Weights of a small transformer language model: 15 layers.
MLP neurons of a small language model. Each row is named by its layer, matrix (down: output weights) and neuron, and shows model dimensions 16-143. Each number is 128 + 32 x the weight over its row's rms, rounded and kept within 0 to 255.
A block is one neuron, or neurons of one layer that tend to fire together. Before each block is what it responds to, as a language model described it from the Wikipedia text at the highest values.

Tokens after numbers
L10.down16 [146 115  98 120 123 119 122 135 129 159  57 111 145  92 131 111 177 165 145 171 106  76 159 162 125 147 126 117 163  76 121 117 164  66 219 152 189 140  95 127 130 173 133 118 122 183 187 137 127 166 124  55 129 114 160 153 168 106 145 101 117  73 103 124 115 106 102  89  95 147 145  82  70  96 118 123 135 170 145 164 138  94 112 129  94 105 136 182  84  69 175 177 116 125 111 124 159 148  69 109  95 112  82 107 162 110 126 168  93 141 165 128 155  89  31 171 156 110 112 165 124 109 154  83 162  86 143  93]
L10.down163 [ 90 164 118 191 132  95 218  93  88 103 161  92 119 193 138 167 114 167 114 134 130 117 151 125 125 132 158 151  80 123 142 100 168 144  92 193  75 130 141 124 139  79  79 131 109  76 169 111 180 147 115 114  81 149 164 102  72 146 150  99 123 162  89  92 103 108 180 142  98 158  99 132 180  66 111  69 131 164 157 162 148  59 141 123 199 148 126  83 148 133 160  87  96 101 118 162 107 141 173 109 156 179 125 127 122 144 167 156  81 118 127 134 143 160  64  93 149 129 137 119 185 120 193  89 129 160 101 147]
L10.down209 [136 145 129 157 135 118 147 147 144 156 120  62 125 176 149 140  71 186 140 104 102 122 155 116 148 168  82 118 146 193  77 135 144 139  82 189 138 118 157 171 100  65 154 175  82 111 160 154  72 143 117 101 125 146  91 142 100 115 175 109 101 100  73 105 178  78  83  99 131 168 164 150 102 122 103 114  87 106  92 153 114  87 142  88 129 120 150 120 168  93 116 108  88 150 141 100 120 149 165  78 110 172 147 116 137 129 141 147 138 121 181  70 132 149 115 124  65 167  75  96 175 128 133 152 133 124 125 146]
L10.down323 [112 132  96  90 143  37 141 139  96 189 163  77  92 132  53 132 130 129 111  60 130 152  71  72 165  97 115 138 143 114 134 107 145 122 160 117 102  62  84 171 107 202 161 154  73  72  65 122 154 130 112 149 133  52 103 117  99 108 104 137 101 120 160 130 170 119 150 142 152  93 115 154  98 154  67 161 126 144 128 164 149  88 104 204 106 140 105 123 147 119 150 140 138 145 120 126 162 145  96 102 140 114 136 155 135  91 145 139 162 171 106 119 105 154 127 136 151 135 137 102  99 109 190 159 149 133 128 113]
L10.down331 [205  75 153 149 107  78  85 128 127 141 192 127 100 121 139 125  89  91 163 131 124 113 129 168 136 133 103 158 173 148 135 129 150  70 120 148 136 132 145 138 125  79 139 190 182 156  53 145 205  95 150 141 143  92 154  95 132  35 165 114 102 146 143 144  86 131 152 137 145 129 149 139 118 114  69 156 180 104  76 155 132 142 148  92  88 142  96 106 110  88 156 166 179 101  72 159 108 165 216 118 161 171 123 147 149 135  41 132 156 121  98 101 133 125 117  87  96 130 112 151 125 120 123  90 180 104 114  89]
L10.down355 [138  86 158 161  92 121 125 159 203 116  52 123  92 132 127 140 206 140  88 119 147 118 114 101 137 134 128 100  81 146  80 188 107 224 104 102 118  91 116 131 124 118 176 103  70 114  83 172 132 148 141 192 135 114 138  97  92  68 150 140  95 121 113 139  96 149 170 156 187 124 179 170 162 124 166 120 164 197 126 109 102 100  91 138  98 102 171 118 157  83 146 130  96 112  88 109 130 178  88  87  98 148  83 149 184 121 165 124 125 183  87  74  82 130 103 139 132 137  98 125 159 146 105 128 171 162  92 122]
L10.down443 [151 101 125 188 199 103 148 177 116 154 139 111  81 134 163 114  95 158 104 120 135 154 127  75  85 117 184 198 141  67 149 112 107 108 116 180 110 138 122 137 140  96 169 118 128 129  86 172  92 101 144  70 210  95 104 130  99 141  89 140 127 117 157 138 124  99 109 142 131 113 230 104 160  89 148 130 126 128  99 132 122 150 182  74 126 118 149 140 150 114 125 148 115 115 177  82 216 121 147  55 128 133 146 149  95 141 139 124 136  96 155 116 101 175 116 116 149 119 149 105 127 149 105 195 174  75 129 149]
L10.down514 [183 167 132  63 194 148 117 116 157 123 158  88 107 160  89 117 113 149  66 108 122 150  92 153 125 159 150 103 118 111 191 151  64 141 129 199  79 137  21 136 160 154  72 145 111 111  90 120  88 101 141 173  95 187 175 156 117 110 111 150 151  64 160 109 147 130  90 141 184 101 140 138 155 133 198 196 134 100 125  89 102 122  92 141 178 191 115 138 143  94 101 137 118 197 174 161 144 174 147 116  95 153 154 123 153 149 195 162 151  63 145 104 112 155 119  87 124 171  71 116 169 167 139 147 110 133 103 156]

Opening brackets and glosses
L4.down142 [ 72 185 130  47 165 117 152 102 108  93 116 103 133 158  73 173 149 150 121 159  88  57 161 108 121 146 140  81 131 134 136 106 115 163 103 160 142 149  88 103 131 153  89 122 153 145 166 154 113 150 141 190 122 144 127 143 130  72 134  44 120 177  86 147 134 108  85 130 134 133 175 106 101 147 139  88 117 100  69 106 124 122  93  96 148 163 120 110 121 118 107 177  80 142 231 141 193 141 111 120 146 118 137 146  95 114 149  92 125  92 176 108 141 104 106 133 102 166  62 118 113 149 158 164 159 142 102 140]
L4.down199 [103 141 166 105 114 152 173 146 117 127  76 149 120 154 128 115 123 167 175 117 172  81 173 172 128 109 112 101 101 146 165 112 146  86 137 147 141 106 156 107 125  73 125 101 129 116 137 146 168 186 142 169 132 174 106 110 140 146 143 146 162 120  94 146 107 133 199 109 156 173  98  52  85 160  86  63 165 137 147  84 176 132 175 172  58  63  89  63 128 116 147 150 125  84 188  98  74 129 160 137 101 121  93 196 165 131  97  97  97 103 128 124  80 150  95  77  90 161  75 102 147 138 128 164 149 102 185 128]
L4.down208 [ 44 150 135 196 174 113 118  75 140  73 155 156 100 154 100 117 172 117 102 141 137 119  82  79  81 130 141  82  98 237 193  92 126 134 120  34 122 148 107 130 148 127 121 150  94 182 120  95 106 105 120  99 149 170 115 164 183 156 168 106 127 120 106 129 165 104 172 107 118 127 115 134  57 115 136 139 118  70  79 163 130 130 139 131 115 106 180  85 149 135 140 124  98 137 122 149 165 154 136 149 174 139 127 128 124 185  94 107 105  96 185 125  98 178 105 130  93  85 149 133 123 173 145 185 153 133 151 137]
L4.down311 [ 75 135  97 136 169 156 109 187 171 128 122 119 137 236 132  74 143 132 100 137 152 124 143 120  70 144 146 119 175 123 102 111 144 154 152 149  73 130 152 112 126 156 162 142 108 132 125 195 134 128 123 152 162 137 118 122 108 157 126  89 140 139 126 107 135 101 130 146  80 156 186 125 119 111 101  84 145 108 129 163 116 143 171  91 107 102 136 135 133 191 134 160  87 123 111 116 140 177 202 142 139 108 188 137  90 159 107  72 182 158 108 108 127 100 148 151 142 143 161  70  47  98 143 186 143 162  79 125]
L4.down350 [136 140  59 138 166  82 114 123 111 116 170  66 178  88 150 153 129 154 109  84 162 148  93 151 194 139 130 148 155 134 143 118 144 130 206 144 132 134  84 176 115 165 143 135 129 115 171 130  86 161 157 126 101 122 146 136 148 132 168  74 178 187 130 118  90 139 132 154 101 143 169 115 132 126 215 113  80 117 145 146 148 126 146  43 168 168 140 106 148  73  96 170 114 121 105 150 139  99  95 139 112 121  92 140 155 101  78 115 125 153 115 120 134 106 118 100 169  51 116 139 124 128 163 153 164  69 105 109]
L4.down370 [ 34 129 147 202 178 176 183 145 111 127 152  94 183 171 139  81 127 101 130  75 177 142 137 104 116 138 123 160  99 118 167 123 139  85 120 124 101 125 143 142 119 120 126 150 130 111 166 119 149 123 124  86 106 142 137 170 143  98 103 100 127 165 153  84 124 155 178 105  93 131 133 143 104 169  83 157 148 135 148 130 174 103 102 141 214 129 144  97 120 135  83 120  66  74  69 106 130 182 141 113 166 104 118 145  67  63 169  71 109  97 160 179 129 131 131  91 121 186 142 135 130  99 144 142 140 148 164  89]
L4.down471 [ 91 107 156 194 203 118 201 128 106 104 136  80 151 166 101  80 130 138 198 110 144 123 158 153 141 158 198 138 105 164  91 107 111 158 133 171  93 117 158 155 145 171 138 131 142  94 128  92  99 186 103 117 125 166 123  82 153 153  79  79  54 112 130 170 152 124 110 132  73 153 125 146 130 104  87 134 157 162  95 112 178 103 112 141 149 163 148  72 124 163 140  98 113 137 106 126  87 155 139 172 146  98 135 111  95 109 167 101  96 110 148 102 111 124 143 181  98 152  96  99 152 131  87 132 143 162 128 110]
L4.down596 [220 162  91  82 107 134 191 170 113 109  73 138 149 138 160 204 113 153 184 132 150  84 109 117 134 130 121  90 155  78 148 102 164  95  90 111 103 124 153  63 117 118 147 162 181 121 126 152 109  99 167 129 136 100 103 162 112 100 149 125 111  87  86 121  97 138 124 108 129 180 141 177 139 117 198 154 158 108 113 118 163  67 110 120 134  67 112  74 131 123 147 179 132 154 163 133 165 118 135 181 121 111 150 142 115 125 109  78 125 159 115  51 126 100 172 108 165 167 102 122 104 117 163 115 175 126 124 148]

Inline punctuation openers
L10.down37 [ 86 165 137 115 122 168 106  83 118 126 109 129  99 152 117 169 116 156 128 160 124  89 127 192  70 134  93 153 171 142 174 146 143 121 184 158 117 125 104  88 180  83 134 179 104 125 109  94 129 145 120 179  54 175  99 145 112 161 198 107 165 183  91 137 119 105 116 125 110 129 123 127 149 142 122 113 171  98 143 111  68 180  86 121 128 144 134 147  79 156  46 136  87 125 109 139 140  52 142 113 171 109 141 120 114 153 122 143  85 127 124 119 122  91  64 143 132 136 162 103 127  95 147 141  98 158 180 105]
L10.down129 [130  86 165 126 143 120 126 139 154  86 181 160 123 135 186  91 210 135 116 130 125 174 104 128 129 154 166 103  82 126 146 152 136 176 145 159 148 136 134 160 170 113 141 167  81 121 131 139 120 126 106  79 153 188  94 128  84 110 161 138 144 136  81 146 115 123 170 108 143 135 129 111 118 126  80 134 140  84 110  75 113  82 130 132 123 130 144 123 132 137 135  99 190  96  97 118 149 109 109 156 161 143 161  74 106  84  82 124 174 130  81 104 139 134 145 135 188 140  78 112 166 118 111 131  66 113 122  81]
L10.down179 [ 89 176 143 215 185 151 104  69 132 138 133 143  98  97 136  89 176  79 124 129 102 113 121 116 105 170  77 112 164 126 117 118  59 170  68 154 115 159 108 118 126 147 175 127  79 147  92 137 106  86 109 130  67 164 139 152  98 144 113  88 108  73 138 133 170 141 191 114 139 129  81 148 129 109 136  85 112 121 162 131  93  65 136 169 144 120 147 152 147 130  94  27 127 146 141 103 164 105 140 133 114 138 116 152  85 108 122 154  70 148 133  67 155 146 147 167 107 113 124 140 128 141 110  95 152 140 177 119]
L10.down188 [123 155 132 130 170 108 118 129 174 126 141 147 132 160 162  88 138 190 125  98  93 129  88 116 134 112 164 125 105 130 156 123 130 165 110 113 124 120 124 170 139 123 143  99 198 110 106 150 117  55 127  81 155 144 134 112 167 141 127 129 122  53 155 144 118  93 150 114 104 121  88 119 143 140 120 164 184  87  97 166  79  85 130  70 158 114  95 117  95 143 200 123 126 146 180 110 143 155 160 183 138 110 174 157 122 148  95 142 114 172 121 102  96 107 102 169 169  97 157  99 165 102  64  94  96 201 188 137]
L10.down369 [ 99 128 131 132 123 124  97 149 170  64  86 111 119 103  99  89 174 159 126 111  68 145 116 150 222 168 144 192  90 137 137 116 126  86 173 122 111 172 116 171 154 114 109 108  88 185 107 132 113  67 141 103 120 100 137 137  88  95 186 151 149 126 139  98 100 146 145  61 108 161 181  84 161 100 106 162 107 113 172 152 128  90 122  98 168 146 135 127 127 164  92 117 102 114 105 131 109  95 132 143 175 136 120  98 115 112 140 100 155  99 151 132 186 129 137 127 196 161  88  99 114 137 170 137 108 107 151 131]
L10.down520 [ 44 115  94 128 150 124 141  84 185 132 121 105 103 112 122 146 128  62  79 154 138 120  86 151 164 141 162 125 200 121  90  96  87 196 112 147 106 125 139 109  90 178 120 140 132 140 126  74  93 145  95 129 110 199 146 145 112 178 151  95  99 113 144 155 151 183 207 104 127 138 156  87 147 119 182 193 128 112 142 104 126  88 137 127 135 102 116 117 164  95  55  92 175 139 149 113  81 134 110 148 123 172  77 132 180 145 180  79  75 156 138 118 143 132 157 113 133  76 116 130 147 146  59 133  99 144  78 181]
L10.down563 [105 146 118 135 154  99 118 127 134 120 150  98 120 156 150 109 116 104 118  55 111 143 114 142 155 147 127  82 141 121 161 135 172 130 113 134 106  99 124  62  74 163 152 130 175 127 173 110 177  96  96 193 126 161 143 160 180 171 144 156 165 117  99 122 133 126 139 120 129 140 147  66 163 106  77 159 138 130 147 137  94 112 128 106 110 170 122 142  93 117 139  64 133 189 120 127 178  87 132 133 144 126  76  95 120 127  83 114 127 146  83 114 148 116 184 104 155 104 152 128 133 119  41 153  92 165 148 160]
L10.down584 [103 137 146 158 140 102  94 175 163 150 156  95 164 170 140 153 148 145 184 130 142  97 172 105 159 179 144 111 152 107  96 165 134 148  80  84  90  85 132 165 158 142 123 118  71  83 199  96 115 115 169 106  87 137 152 145 112  94 145  93  85  72 128  76 130  89 120 104 143 141 108 136  49 101  88  79 120 118 157  85 119 152 159  57  84 163 109 166 132 139 167 142 117 103 137 137 134 154 105 114 122 208 114 119 120 173 181 106 105 172  91 133  83 117  78 135 108 145 161 111  92 106 155 139 153 164 176 156]

Mid-word fragments, possessive apostrophe
L9.down189 [168 119 140 149 157 157 147 110 120  97  41 111 124  93  62 100 109 178 189 132 108 135 183 140 150 124 140 144 160 118 133 148 144 194 141 108 146  66 115 148 109 130 127 168 158 109 108 123  90 144 114 135 127 128 182 132 157 130 102 119 131  99  82  88 135  97 136 121 141 101 160 146 124 100  70 128 181 133 138 170 123 148 152 154 136 130 123 121 120 152 139 171 131  82 172 101  69  86 109  97  89 154 152 107 160  98  88  87  83 124 154 142 107 165 153  97  87 103 112 157  63 144 119  87 127  83 140 163]

Final year digit
L9.down614 [127 149 185 122 126 125 123 127 144  78 171 131 168 146 134 123 131 107 209 135 198 147 173  70 128 130 152 148 144 132 121 138 118 149 116 136  80 122 122 145  70 143  96 154 178 146 100  88  79 135 156 137 188 114 146 134 109 162 124 123 104 133 126 152  76 112 120  80 145 133  60  85  74 120 150  88  62 134 107  75 191 171 119 158 143 119 123 157 110 101 104 122 204 107 155 113  76 101 136 102  98 143  80 116 116 148 159  74 142  74 116 160  87 140 115  92 114 136 201 138  61 116 144  90 126 115 112 159]

Possessive apostrophe after plural nouns
L4.down85 [126 113 104 152 111 106 134 122 111  74  97 153 130  59 163 101 140 103 137 139  93 155 126 141 107 145 129  65 129 203 111 128 103 118 124 144 131 183  53 194 135 130 121 171  86  85 168 126 200 132 181 134 125 142 151 137 141  82 128 147 142  57  86 165 154  63  66 105 106 122  97 126 114 154 141  91 154 165 154 110 140  91 113 184 183 139 149  84 111 124 152 187 101 140 123 128 131 174 108  85  96 151 160 152 131 108 102  68 118 119 130 118 149 144  39 164 115 102 144 141 112 167 124 138 132 168 124 158]
L4.down174 [154  79 159 134 120  94 121 162 158 132 101 123 104  84 185 102 113 154  89 131  41 102 143 112 169  98 105 147 123 102 164 173 186 120 124 168 119 161  74 127 124 129 202 140 110 125 126 108  79 103 135 140  98 145 195 150 106 158 120 175 108 174 102 132 152 123  49 195 140  71  98 140 102 110 144  78  98 131 122 128 127 135 200 125 150 163 100 142  70 120 168 150 183 216 159 149  83 126 161 146  92 131 140 120  86 180 120 141 132 147 142 104 115 144 107 115 165  89 153 146 167  92 109 118 130  98 161 145]
L4.down191 [ 45 198 114  95 116 174 132 115 161 111 130 139 219 118 160  99 151 179 199 111 122 125 141 140  78 108 108 143 125  78 153  87  59 156 112 147  80  79  90 191 142 117 171  93 170 110  89 138  94 141 106 165  99 147 115 118 127 139 118 186 101  89 110 196 106  92 129 182 125 127 212 116 118 139 133 113 132 146 138 204 144 177 108  76 102 117 166 140  56  92 178 163 149 142  89 159 152  99 129 127 113 132  59 122 102 113 148 144 100 106 144 133 109  56 176  94 150 172 119 119 114 156 121 121 134 138 168 153]
L4.down253 [129 101 131 138  81 144  98 120 141 123 128 185 129 141  96 112 109 161 137 144 108  96 137 136 151 156 112 127 116 145 108 107 123 148 129 170 148 127  99 145 127  90 211 170 125 229 178  63 118 161 143  75 122 125 159 140 109  90 106 125 107  85 116 132 143 149 105  66 160 158 132 103  78 218 156 138 121 120 123  64  88 136 106 109 111 136 135 128 109  60 171 116 165 118 146 181 190 133  79 137 108 178 192 142 176 138 103  74 193 140 171 164 138  90  65 122  96 141 166 132  81 111  85 127  96 127 113 173]
L4.down339 [116 120 111 123  54 150 147 115 132 105  92 120 174  52 148 140  97  80 100  92  95 164 155 142 118 150 184 144 130 174 179 109 177  58 153 140  48 104 137 111  82 111 163 144 165 112 117 169 164 129  82 140 186 108 107  93 226 162 162 132 113 162 121 151 158 112 107 142 158 104 135 111 154 100 164 126 158 134 152  96  94 167 106  87 144  98 113 119 177 111 144 165 149  89 179 164 139 113 107 155 156 153 156 109 122 125 166 181 131 128 122 113 104 114 115 105  69 120 143  82 131 162 137 110  45 172 124  89]
L4.down568 [150 187  90 109 137 131  96 104  75 125  91 193  97  93 138 151 108 120  34 111 112 119 148 137  99 134 146  89  98 144  97 255 127 113 162 157 105 214 117 107 195 141 162  71 105  64 134 106  85  91 135 125 112 137 156 121 101  97 145 120 109 109 153 105 168  42 120 160 111 159  57 125 109 115 135 102  97  90  76 150 136 152 160 140 100 162 104 104 157 165 123 103 116 144 145 123 138 127 120 127 172 153 175 118 120 115 164 134 102 161 127 108 153  99 167 159 200 118 168 127 197 124 151 163 104 134 165 148]
L4.down610 [168 182 159 106 149 138 202 194 155 183  42 164 105 148 113  73 138 143  89  91 119 135 156 153 120 152  98 103 147 122 156 157 110 120 162  92 115  89 139  83  45 158 100  89  90 129 165 151 111 172  65 138 103 118 164 171 158  95 108 156 119 113 145 107 114 107 146 155 157  46 152 107 147  91 181 135 145 170 175 143 146 131 159  56 163 138 117  99 114 122 106 161 140 122 132 171 165 161 111 147 141 104 121 117 103 143 187 134 108  80 170 123 151 119 124 123 119 128 115 135  74 124  94 149 145 158 149 138]
L4.down716 [138  60  61 122 113 104 139 142 101 144 118 150  94 176 138 131 142 154  94 114 111 133 157 166 147 127 156  90 196  94 174 119 177 159 127 124 134 136 114 119 136 160 156 146 127 157 180 173 135 105 115 106 120 117 129 198 132 141  96 130 155  88 171 142 119 139 164 132 138  83 134 179 109 115 172 134 150 106 125  93 120 103  86  71 159 210 135 170  99 163  79 135  80  66 162 135 115 189 220  91 105 108  83 114 104  81 146 108 161 147 157  75 120 128 159  77 134 106 158  97  70  91 122 159 138  83 117 141]

Year final digits
L4.down39 [ 86  98 106 117 170 163 119 203 169 131 158  73 154 106 141 141 161 139 113  93 107  74  93 123 136 147 117 109 115 138 146 157 177  90 203  96 137 126 149  70 146  68  88 129  98 138 124 130 165 144 124 125 143 107 133 172 124 110 100 141 122 138 111 140 153 189 138  96 114 173 148  80 103 186  90 153 139 127 138 133 182 165 102 128 117  33 148 123 100  77  66 114  70 116 135  93 148 148 139 125 155 122  96 128 110 193 101  80 125 135 122 142 139 121 154 131 133 170  62 135  77 150 142 136 198  99  84 145]
L4.down51 [126  88  99 134 107 143  81 153 216  86 159 101 161 153 182 175 107 136 118 180 123 152 159 139  85 100 102 147 136 101 137 141 137  46 132 133 149 100 129 149 168  83 139 205 116 112 149 115 143  95 138 154 184 108 152 171 107 131 118 132 106 128 113 127 141 155 179 133 164 103 147 101 112 145 161 154  70 141  74  85 124 154 102 147  93 105 116 128  95 157 125 113 111 154 143 129  76 132  99 181 107 141 128 112 140 136 155 109 101 151 152 112 174 156 144 101  90 131  66 101 127  98 102 114  90 105 168 101]
L4.down52 [107 122 142  89  95 179 120  98 139 156 120 172 149  91 185 124 172 109 200 100 162 116 103 110  52 106  52 179 143 145 113 199  72 120 107  89 154  50 131  95 159 119 172 109 119 183 116  98  96 154 147 158 117  95 118  86 186 138 131 150 105 100  69 143 124 140 128  96  96  82 155 113 127 151 114 121 146  95  75 120 123 202 106 163  78 145 155  84 161 143 128 103 118 123 133 156 200 129 152  71 174 139  96 121 189 158 187 168 157 149 115 104 138 124 122  94 106 120 103 130  58 113 142 147 124  76 128  89]
L4.down161 [103 119 104 111 136 190  48  91  77  97 128 171 147 129  70 117 107 119 132 172 153  78  95 125 109 178 108 135 200  73  86 108 134 152 145  85 132 174  93 147 153 198  85 118 110 141 133 135 186 130 159 135 120 174 125 127 128 130  97 193  97  63 162 148 157 145 127 148 117 119 131 144  94 124  73 123 158 156 118 133 125 119 116 195  94 164 153 132 162 184 119  52 122 145  69 100 149 134 100 159 108 149  97 132 157 156 103 172  91  95 111 145 127 141 132  96  98  81 103  96 116 109 145 139 101  92 159 133]
L4.down303 [109  92 135 128 175 157 142  97 111 131 118 105 117 127 164 136 149 122 160  95 121 153 163  88 129 149  95 115 153 119 145 121 175 116 209 145 131  49 163 109 192 126 111 172 137 128 161 139 150  44 115 185 102 143 120 115  85 101 139 136 207 162  89 120 159 106 106 112 108  91 123 153 121 134 163  73 143 143 182 199 124 104 119 143 130 136 133 131 125 115 118 178 102 183 163  77 164 108  99 103 124 125  47 115 133  84 206 128  72  93 134 140 125 100 146 117  60 120 150  60  89  94 168 158 159 107 126 120]
L4.down399 [166 129 187 162 168 127 158 157 145 138  90 212 120 191 115 106 133 134 159 159 135  93 126 151 105  84 142 182  99 112 184 108 169  70  92  91 159 101 115 125 148 115 146  85 137 110 140 225 107 169 142 141  83 136 154 125 149 168 110  99  82 170 176 104 175 101 130  73 165 123  87  82  95 127 121 112 123  91 125 163 103 175  77  88 169 138 155  95  98  68 117  77 124  99 116 122 169  70 103 143 112  75 116 148  81  88 142 115 116 101 110 101 121  89 112  97 170 138 154 129  72 189 122 106  98 105 155 126]
L4.down492 [137 101 132 150 137 186 117 112 162 127 124 136 158  75 174 172 155 108 128 137 156 142 138 168 131 134 163 212 101 126 159 125 105 144  77 149 159 116 113 127 126 115 155 145 196 158  31 142 135 154 130 168  41 151 106  52 126 162 119  68 163 150  99 128  93 114 155 173 133 143  79 103 156  75 156  96 136 121 112  68 131 116 109 170 203 155 153 120 129 123 152  73  87 135 114 118 153  82 160  92 138 170 116 170 138 108 124  91 138 158 137 113 133  95  91 106  96 112 133 143  82 124 138 123  90 158 118 142]
L4.down672 [186 119 111 169 143 134 153 140  88 130 146 113  83 149  75 173 118  78 106 145 133 101 127 171 132 190 103 119  97 117 142 181 209 131  51 138 158  82 124 117 209  59 159 130  96 124 141 151  62  84 179 138 153 126 148  82 118 164 154 113 103 144 132 133 163 150 105 106 139 112 162 122 131 135 126  69  88 119 123 140 118 138  84 144  91 104 140 117 102 163 150  79  89 127 127  60 143  97  96 116 145 155 108 116 156 205 205 128 113 141 152 147 159 161 149 125 146 137 154 143 133  91  88 144  98 103 156  90]

Punctuation in tables and infoboxes
L9.down599 [121 165  85 158 113  94 135 139 174 116 156 152 124 121 185 116 142 126 145 144 137 171 120 153 156  78  99 123 148 146 184 106 106 147 139  77 130 174 109 148 129 155  64 110  92 166 136 110  84  63 161 133 136 120 134 143 128 123 119 158  97  49 101 125 157 104 176 111  97 105  87 123 138 130 132 169 127 149  88 187 125  85 140 191  86 149 115 178 110 105 122  97  87 161 189 168 140 156 110 172 111 129 163 152 111 108 165 160 202  90  79 121  97 119 104 166  89  88 124 128 158 108 128  94  94  83 214  93]